Weights of a small GPT-style language model, trained from scratch on English Wikipedia.
Size: 14 layers, 6 heads of 32, MLP 768 tanh GELU, vocabulary 4424, 7.92M parameters.
Training: a variant of Adam for these matrices, 4026 steps.
MLP neurons of a small language model. Each row is named by its layer, matrix (down: output weights) and neuron, and shows model dimensions 64-127. Each number is 128 + 32 x the weight over its row's rms, rounded and kept within 0 to 255.
A block is one neuron, or neurons of one layer that tend to fire together. After each block is what it responds to, as a language model described it from the Wikipedia text at the highest values.

L11.down49 [149 135 139 123  77 100 211 110 172 142 166 179 115 132 103 143 160 144 166 128 104 201 166 133 147  83  93 161 139  80 161  95 109 148 153  92 130 153 155 149 143 130 126 127 107  80 134 146 171 123  92  86 137 123 162 168 109  64  80  98 137 150 142 123]
L11.down572 [144 193 159 152  75 146 184 147 124 121 152 158 145 112 122  74 125 112 150 112  82 126 163 136 177  79 119 168 149  94  93  85 129  74 112 132 181 120  74 169  65  73 141 146 184 114  72 143 135 132  69 125 112 176 146  63 126 143 166 127 137 108 128 129]
Responds to: Sentence-opening numbers and quantifiers

L10.down30 [126 126 160  98  85 122 160 142  82 110 177  64 128 117  93  87  73 186 174 104 168 104 163 115 165 132 158 159  65  82 133 162 149  96 212 117 150 134 101 199  98  74 167  90 143 123 136 138 148 179 170  95 126 159 152  79  91  95 123 163 120  89 143 115]
L10.down107 [113 102 135 157 159 153 114 116 104 148 135 190 108 179 150 103  97 180 149 104  48  89 152 186 160 102 158 120 135  90 125 163 173 165  67  55 150 154 171 141 152 109 141 160 137 146 138 115  79 108 155 114 105 171 161 179 166 175 144  59 125 151 111 111]
L10.down162 [ 97 112  61  64  87 105 109 142 119  96 196 115  89 190 145 140 147 130 129 146 120  76 158  57 152 120  97 145 120 129 152 103 158  98 168 102 124 133 129 173 101 126 125 107  72  82 116 151 105 120 127 143 150 120 127 151 175 177 137 192 130 186 138  28]
L10.down277 [131 101 115  73 103 101 158 105 145 119 126  59 123 107 144 159 105 172 118 134 177 164 122 133 144  86 116 112 108 125 166 141 130 189 108 119 135 151 157  71 145 133 142  59 156  97 102 167  64 144 137 139 139 134 110 162 157  93 110 153 152 111 145 128]
L10.down465 [ 74 123 184 128  90 164 114 115 141 154 196 122 165 126  97 151 164 144 169 103 155 120 119 146  76 125 135  96 116  98 134 119  96 155 164 125 134 194 150 133 120 129 103 164 132 153  70 169 134 116  65 148  90  87 101 154 135 138 144 135 121 125 164 105]
L10.down508 [189 161 128 119  53 114 168 176 121  95 159 131 141 118  92 153 114  67 148 132 117  56  95 100 195 105 111 130  98 172  90 110 154 135 137 172 128 152 129 215 165 129 155  95 108 107  92  98 135 149 139 135 192 144 106  95 140 150 154 141 100  84 122 152]
L10.down577 [137  82 142 179 174 136 116 144 133 155 162 135  55 128 163 148  50 155 151  86 128 159 119 144 120 132 131 173  95 147 113 100 177 195 126 118 147 135  89 108 103  68 165 126  66 173 106 148 105 139  88  82 141 130 129 103 132 111 110 149  99 188 128  82]
L10.down696 [119 151 118 133 116 127 130  98 130 119 148  92 125 109  60 185 156 125 103 178 130 105  68  73 172 186 129 126 145 142 127  82 111 115  82 147 127  80 102 154 148 172 135 126 172 131 146 154  92 111 162 148 106  92 138 104 135  47 232 112 156 114 111 120]
Responds to: Mid-word subword fragments

L5.down60 [100 156 106 152 154 152 165 110  97 110 154 152 167 147 140  88 145 197 106 110 150 193 173 131  77 185 157 132 133 191 137 107 166 129  98 128 123 127 122 115 165 164 126 115 153 179 204 151  68 101 119 127 123  89 122 122 111 118 127 173 102 136  88 105]
L5.down199 [ 94 121 107  87 113 154 115 146 120 126 126 133 171 165 180  82 139 176 153 101 102 165 128 106 137 127 167 120 112 156 105 118 153 198  99 129 107 113 146 144 123 115 127 129 122 229 173 153 109 141 112 116 112 112  90  43 114 125 121 147  93 113  83  99]
L5.down355 [137  98 124 147 115 129 167 156  98 131 118 142 144 157 135 116  83 178 115  22 172 106 123  94 162 125 148 124 120 112 125 132 115 128 125 110 118 113 156 138 127 109 116 119 147 140 106 103 196  56 163 145  96 141 136 122 108 166 188 118 118 113 128 100]
L5.down604 [136 103 100 128 100 125 147 151 115 152 161 167 171 150 174 116 126 185 180  75 116 152 140  98 121 155 148 175  84 152 130 124 160 121 117  94 131 150 181 115 130 172 107 161  73 184 101 127 140 103 206 143 149 139 141 133  90 106 140 111 130  90 126 133]
Responds to: Well, plus mid-word pieces

L11.down323 [ 79 131  63 138 101 107 158 164 148 132 131 160 164  80 114  91 149 127 100  95  75 115  97 177 105  77 162 189 131 133 111 108 127 160 196 126 102 114 167 146 178 118  57 148 152 125 133 145 163  90 155  79 175 159 179  85 100 130  91 162 122 154 136 152]
L11.down686 [176  74  98 182  87 145 197 140 149 167 132 135 175  88 108 144 170 128 133  68 137 119 109 151 144 103 162 122 154 124 137 100 128  96 116 132 148 160  89 100 143 123  95  59  75 173 135 167 102 146 114 122  84 137 207  96 142 145 141 162  79 162  66 143]
Responds to: Sentence-initial time prepositions

L10.down21 [120 124 138 129 117 115 118 167  79 113 140 134 117 143 141 156 149 107 130 202   0  35 118 125 144  88 126 131 143 191 145 162 199 121 100 159 133 105 151 103 169 136 153 180 133 129 154  84 146 136 128 113 117 104  62  93  88 112 146  78 128 144 130 137]
L10.down121 [ 98 115  89 141 158 119  78 160  91 155 183 158 174 125 167 136  90  93 133 139 107 100  81 145 212 154 115 108  78  86 131 121 137 147 111 104 138 121 198 111  96  87  92  83 135  93 117 140  94 116 143 142 127 136 148 159 161 128 128  96 134  99 139  82]
L10.down179 [123 132 102 137  61 189  72 141 139 127 147  56 146 136 108 149 136 152 111 178 110 154  91 132 134 177 179 141  88 189 108 140 100 144 170 163  99 130  80 155  95 163 161 139  96 111 101 145 133  98 122 135 119  86 197 128  95  83 144 102 138 104 156 121]
L10.down428 [148 114 139 122 134 121  88 137 115 168 168  93 122 149 136 141 124 180 161 154 113  76 148 119 104 148 170  94 165 143 172  97 162 120 125 117 137 176 193 114 111 160 135 131 145 127 146 123 137 143 118 138 141 109 100  76 161 172 167 152 103 112 192 163]
L10.down461 [104  86  94 227 130 128 160 151 139 171 142  56 126  87 147 132 166 134  48 132  88 113 118 148 180 173 167 169 120  93 129 125 149  94 139 149 126 129 101 196 162 113  63 123 152  81  95 146  96 134 165 190 154 132 147 162 101 115 167 116 147 100 162 124]
L10.down629 [ 42 120  88 168 130 147 135 127 118 166 113 105 132 148 125 119 122  83 135 147  54  98  60 160 149 155 158 133 129 162 120 113 164  70 156 118 121 115 157 167 118 100 116 161 147 103 126 147 108 134  97 121 156  48 162 173 125  93 152  93 128 115 178 130]
L10.down662 [126 102  97 138  74  96 186 139 116 137 120 162 135 119 101 147 123 113 200 138 129 123 145 107 132  81 148 144 182 156 132 130 130  98  59  86 139 105 132 141 140 129  65 154 113  95 192 201 141 158 123 145 120  40 128 177 143  87  91 127 158 109 148 135]
L10.down670 [161 169 154 152 140 157 105 105 164 151 116 163 171 132 103 125 146 113  76 100  93 164 154 113 121 117 185 140 153  84 116 116 135 125 117 162 194 176  77  68  82 122 118 117  97 125 116 115 102 185 153 179 125  73 101 136 173  78 106 200 111 125 132 148]
Responds to: Name pieces and subject pronouns

L11.down232 [154 124  95 180 181 189 111 170 181 169 132 128 105 147 133 159  87 159 136 195 110 128 139 125 116  97 128 119 143 161 116 139 101 103 158 151 120 113 126 111  60 106 141 157 149 179 118 144 109 183 146 133 110 122 124 174  89 112  73 132 136 128 151  87]
L11.down493 [158 104  83  76  92 133 110  41  94 101 127 122 182  75  98 146  52 138 114 110 124 105 110 157 164 108 126  99 179  96  97 162 189 119 148 147 128 134 125 119 118 129 181 161 124 143 119 114  89 145 140 142  96 135 119 134 106  85 108 105 193 190 143 121]
Responds to: Mid-word subword pieces

L11.down573 [120 117 118 183  79 119  66 138 150 100 122 147 175 177  73 149 101 115 148 133 126 187 155 147 184 172 145 136 145 119 148 165 168  93 139 114 175 120 136 114 124 150  98 155 112 145 139  94 161 191  71 121 100 170 107  90 150 150 125 222 112 118 183  89]
L11.down589 [127 157  91 194 111 137 141  93 148 123 158 159 134 144 165  51 172 168 141 153  64 143 211 149 116 119 138 152 108 103 146 130 167 117  80 171  92  60 157  86 159 134  93 119 119 126 156 126 163  91 175 146 145 122  88 149 169 103 153 124 116 128  61  99]
Responds to: Name-completing word pieces

L10.down109 [136  77  77 210  82  71 141 196 105  88 114 145 167  93 106 134  74 161 107 148 125  96  70 132 157 118 115  78 168 140  38 176 165 104  91 107 123 160 127 108 173 193 129 114 147  94 149 169 137 185 166 135 138 130 134 173 128 142 120 138 116 146 141 131]
L10.down127 [170 117 108 171 114 165 137 153 110 106  88 201 121 146 102  52 210 195 182 128 135 125 203 116 102 120 155 128 121 108 180 199 170 132 133 123  85 154  40 157 161 134 121  83 151 133 120 140 151 130 110 119 115 136 118  93  98 153 203 143  95 147 113  85]
L10.down143 [120 133  74 125 111 167 138 167  91 107 144  73 143 157 138  98  74 120 152 118 145 138 104 111 170 159  91 143 128 127  76  95 152 184 162 115  97 191 162 105 154 120  78 172 158 192 155 151 174 205 110  92 132 125 114 115 107 122 114 169  85 134  87 105]
L10.down167 [169 171 119 149 152 197 140 149 102 181 126  28 130  74 177 122 112 189 151 167 155 141 144  51  96 174 115 133 115 133 153  88  97 131 111 180 119 157 101  82 114  96 133 163 139 123 116 112 132 142 118 150 138  99 171  58 101 161 109  80 101  68 170 133]
L10.down371 [149 122  86 107 138 149 175 105 195 152  92 122 144 123 143 138 109 113 124 159 171 153 126 135  92 103  98  78 139  86 131 174 180 177 106 132 136  75  50 162 157 104 132 163 148  64 106 120  66 113 133 120 119 159 117 160 137 212 120  90  97 117 183 116]
L10.down549 [144 162 159  80 162 230 141  89 116 165 125  70 170 147 145 141 126 151 130 148 113  68 192 158 124 142 121 112  77 139 112 137 113 110 133 157 160 172 163  99  93 165 125 135 121 101 137 137 144 160 142 123 168 155 136 129  92 151 133 154 134  91 118  80]
L10.down666 [159  83  62 132 146 117  77 110 116  95  68  68 131 135  67 201 128 183 142 113 124  83 108 140 167 111 140 125 166 150 210 104 128 126 144 115 128 170 170 163 145 100 103 147 145 113  89 150 192  91 122 136 157 123  93  81  79 117  63  99 145 157 105  91]
L10.down756 [147 124 105 202 107 136  87 118 118  85  98 161 146  87 114 124 103  90 130 174  97 103  73 165 108 142 106 121 124 125 149 183 159  97 128 194 156 149 123 135  75  90  72  84 145 105 147 172  93 162 127 161 110 122 119 119  68 142 102 141 111 122 104  97]
Responds to: Short function words and word-pieces

L5.down279 [ 93 139  77 176 127 108  95 103 116 131 166 139 142 113 164 122  74 111  82  94 149 124 131 149 114 123 127 156 133 139 132 124 107 157 186 153 125  74 160 105 141  81 131  75 157 147 134 109 141 171 164  84  98 177 218  93  54  93 128 173 148 110 103 152]
L5.down365 [108 141  77 146 116 142 153 103 176 173 116 158  95 120  79 114 137 146  98  95 140 143 129 164 148 158  68 143 116 137 121 107 122 136 106 120 139 158 167 123 119  84 133 103  87 110 105 190 154  91 121 163 119 122 134 107 125 103 129 113 173 161 141 126]
L5.down406 [174 163  66 164 171 171 134 109 124 118 137 183 111 113 113 121 100 143 178 166 155 143 108 145 109 115 110 121 138 111 130 148 136 139 182 146  84 182 118 113 141  63 123 125 152  54 111  92 157 104 132 142 142 178 172  95  86  97 167 123 160 210 134 139]
L5.down591 [139 147  74 198 130 121 141 124 152  85 148 174 117  88 144 119 106 138 163 127 151 127 164 176  92 106 100 114  97 155  94 107 132 108 210 128 138 134 170  96  60  86 153  93 141 143 130 171 153 168 113 138 159 161 131 114  80 104  99 194 139 158 136 153]
Responds to: Word-completing subword pieces

L10.down158 [116 124 156 195 129 111  94  85  73 147 104  58 145 100 127 125  81 129  87 146 130 168 136  92  94 100 192 125 110  76 152 156  97 123 150  74  97  30 155 133 176 109 133 145 142 121 136  77 173 121 108 103 132 138 150 147 108 127 115 137 146 150 115 113]
L10.down183 [110 142 152 133 141 131 144  60  69 104 139 162 140 147 122 148 171  90  86 158 146 160  99  94 165  91 113 173 157 146 134 133 118 142 138  76  85  96 120  95 121 127 178 133 126 141  78  94 158 152 101 123 158  94 105 168 111  93 120 110 122 174  67 111]
L10.down224 [ 91 108 140 204 167 121  80 125 110 126  90 114 138 133 107 135 146 116 140 144  57 118 136 160 138 133 192 145 155 146  77 164 153 127 117 105  71  80 177 124 126 122  73  92  74 106 170 105 113 134 130 122  83 154 123  80 190 150 137 140 131 154 128 208]
L10.down254 [124 143 174 175 136 106 123 111 135 146  79  74 123  90 168 125 154 165  90 143  70 126 120  97 151 115 115 155 116 148 149  96  80 109 134 125 168 116 214 137 138 109 146 197 116 135 167 169 137 180  77 175 114 155 108 110 135 111 139 120 192 103 142  97]
L10.down372 [167 136 151 167 176 140 127 110 149 176 138 130 139 115 115 113 204 164 115 164  61 131 105 109 158 159 105 100 100 129 186  86 117 103 127 129 161 157 148 122  98 124 160 108  89  98  91  60 116 151 158  86 136 139  81 157 165 136 112  90 127 101  58 170]
L10.down411 [118 150 157 138 177 178 131  80 155 121 148  51 115 217 171 193  80 148 140 131  83 154 152 136 168 116 111 104 137  88 143 132 134 131 171 114  70 124 129 170 172 153 146  70 189 140 123 107 159 159 120  69 143 141 120 142 121 119 117 116 174 172 156  70]
L10.down522 [104 133 160 158 107 102 141  95 149  66 117 127 140 153 160 176  87 142 198  80 124 105 117  88 100 158 108  78 114 190 183 172 160  87 131  94 124 179 167 202 141 162 119 114  89 151 118  57 156 120 110  79 145 136  72 102 124 104 128 123  76  82 161  83]
L10.down603 [101 163 121 202  86 120 126  78 115  94  95 134 175  74 136 111 157  63 122  90  89 135 199 150 189 123 147 105  95  98 131  91 134 161 129  71 188 128 122 144 112 123  57 151 129  92 109 112 118 115 133 136 163 207 113 127 128 161 147 158  67  81  99 167]
Responds to: Definitional article after is/was

L10.down72 [157 105 147 153 109 160 127 106 107 145 126 123 107 126 101 121 117  75 124 146 156 103 112  73 174  98 150 123  91 138 166 130 111 127 151 123 183 133 115  63 122 148 111 134 166  98  78 190 136 131 121  84 161 125 151  87 158 161 222 123 162 173  95 151]
L10.down314 [147 165  68 174 124 150 133  87 117 177 142 108 169 123 151 111 140 115 102 126  27 152 129 144 161  69 157  87 156 133 120  33 143 154 169 129 171 156  99 156 109  58  60 145 155  86  69 156  74 141 114 131 119 106 193 101 120 149 102  91 103 151 133 102]
L10.down449 [110  83 104  99  99  98 180 100 105 217 116 127  77 113 133 159 151 159 129 116 158  98  90 151 183 147 149 142 144 127 134 127 155  20  95  92 180 132 125  81 107 123 134  77 173 126 144  84 107  63 132 103 178 124 170 131  81 140 141  95 140  80 186 118]
L10.down470 [125 151 116  80 139 198 103 136 136 219  92 128  88 138 138 127  78 146 162 108 161 107 114 121 102 149 130 125 144 156 140  39 147  88 166 149 189 162 115 102  80 139 122 125  79 163 178  97 119  78 142 181  90 124 132 156 130 149  90  95 109  64 103 113]
L10.down541 [111 169 119 123 102 209 101 175 115 126 151 115 160 162 152 115 122 131 125  94 136 137 106  73 136 117 135  99 118 115 122 155 133 147 141 144  91 128 144 165  92 140 117 169 203  98  64 133 112 127 118  60 144 128 166  99  82 103 115 139  95 149 168 100]
L10.down642 [117 126 133 172 147 132  48 137 136 143 139  51 122 153 110  98 138  64 141 103 103 147  84 123 136 122  58 190 186 118 165 154 130 145 176 156  78 122 197  96 142 184 112 106 135  98 123 164 191 115 115 101 115 114 118 118 113 165  64 178 112 102 159 133]
L10.down648 [ 65 174  76 150 103 124 106 159 134 214 106 166 101 133  74  90 137 131 144 136 145 119 118  90 165 135 136 111 163 104 129 162 156 117 110 149  69 123 154 143 144 124 137 130 119  91  95 115 131 116  87 179 185  78  95 116 142 137 189 174 126 115 153 151]
L10.down726 [172 169 103 177  83 105  50 155 138 138 134 140 170  65 107 187 111 107 102  94 103 171  91  89 180 129 141 119 129 162 102  96 118 147 105 125 154 182 138  84 161  59 100 180 150 103 104 180 134 148 121 119  78 155  89  99 113 129 178  80  92 139 128  95]
Responds to: Opening word or number pieces

L5.down229 [124 113 120 188 139 160 163  79  94 102 125 133 131 144 104 144 179 132 113 133  53 133 111 133 158 147 157 149 196  96 115 124 134  86 111 170 133 174 130 153 102 134 155  55 159 122 137 166 149 191 121 157 115 111 106 139 135 111 176 157 188 111 100  94]
L5.down248 [102 129 116 160 104 144 117 118 109 162 135 135 117 134 140 151 151 122 152 161 159  85 143 147 133 152  77 105 113  85 102 102  96 145 144 107 120  90 115 186 145 140 129  94 142 181 100 146  87 125 134 144 139  90 144 105 120 144 116 112 144  75 207  95]
L5.down289 [160 113 100 120 142 114  92 117 110 118 103 120 107 103 182 119  83  91 200 111 177 175  75 114 106 105 153 122 147 150 100  87 151 130 143 143  85  82  89  89 113 111 180 132 114  44 147 150 144 117 104 143 138 148 130 139  88 161 178 177 186  92 192 135]
L5.down344 [158 113 123 175 136  95 139 118 129  73 156 156 113 150 190 124 121 152 183 140 122 146  81 165 124  94 156  98 120 155  97 113 162 124 168 153 127 115 206 113  89  73 130 113 119 107 141 176 195 216  74 116 143 164 128 109 110 151 107 124 181 103 133 137]
Responds to: Split year digits, mid-name pieces

L5.down102 [129 129 171   0 120 142 164 135 125 118 179 135 101  88 111 132 152 109 132  95 106 168 154 123 138 117  65 114 164 161 148  85  86 135 152  71 113 124 120 131 119 155 112 145 141 123 175 178 176 188 173 149 117 118 113 151 150 121 100 146 155 131 103 133]
L5.down145 [136 135 105 143  84 166 161  93 131 107  72 114  90 133 130 111 136  77  33  85 105 148  93 123 110 125 130 102 117 150 113  86 151 133  68 149 129 138 175 119 153  98 170 119  96 121 117  85 129 110 135 152 124 199 106  96 134  99 165 112 219 153 118 175]
L5.down544 [112 108 183 127 141 170  90 120  65 118 150 140  75 133  65 133 107 138 123  51 154 117  95 120 154  70 150 142  89  90 185  83 108 176 133 126  98 149  95 147 152  91 146 105 170 143 117 145  87  91 122 140  96 179 118  99  55 156 146 132 148 157 175 149]
L5.down669 [149 128  50 126 163 158 134 114  73 170 141 135 220 117 155 115  72 144 104 164 152 122 142 153 146 126  70 104  74 145  55 136 166 111 148 164  95  37 142 108 165 119 112 138 130 105 152  79 117 156 123 173 122 134 115 162  80 130 169 155 167 147  92 176]
Responds to: Year endings after "20"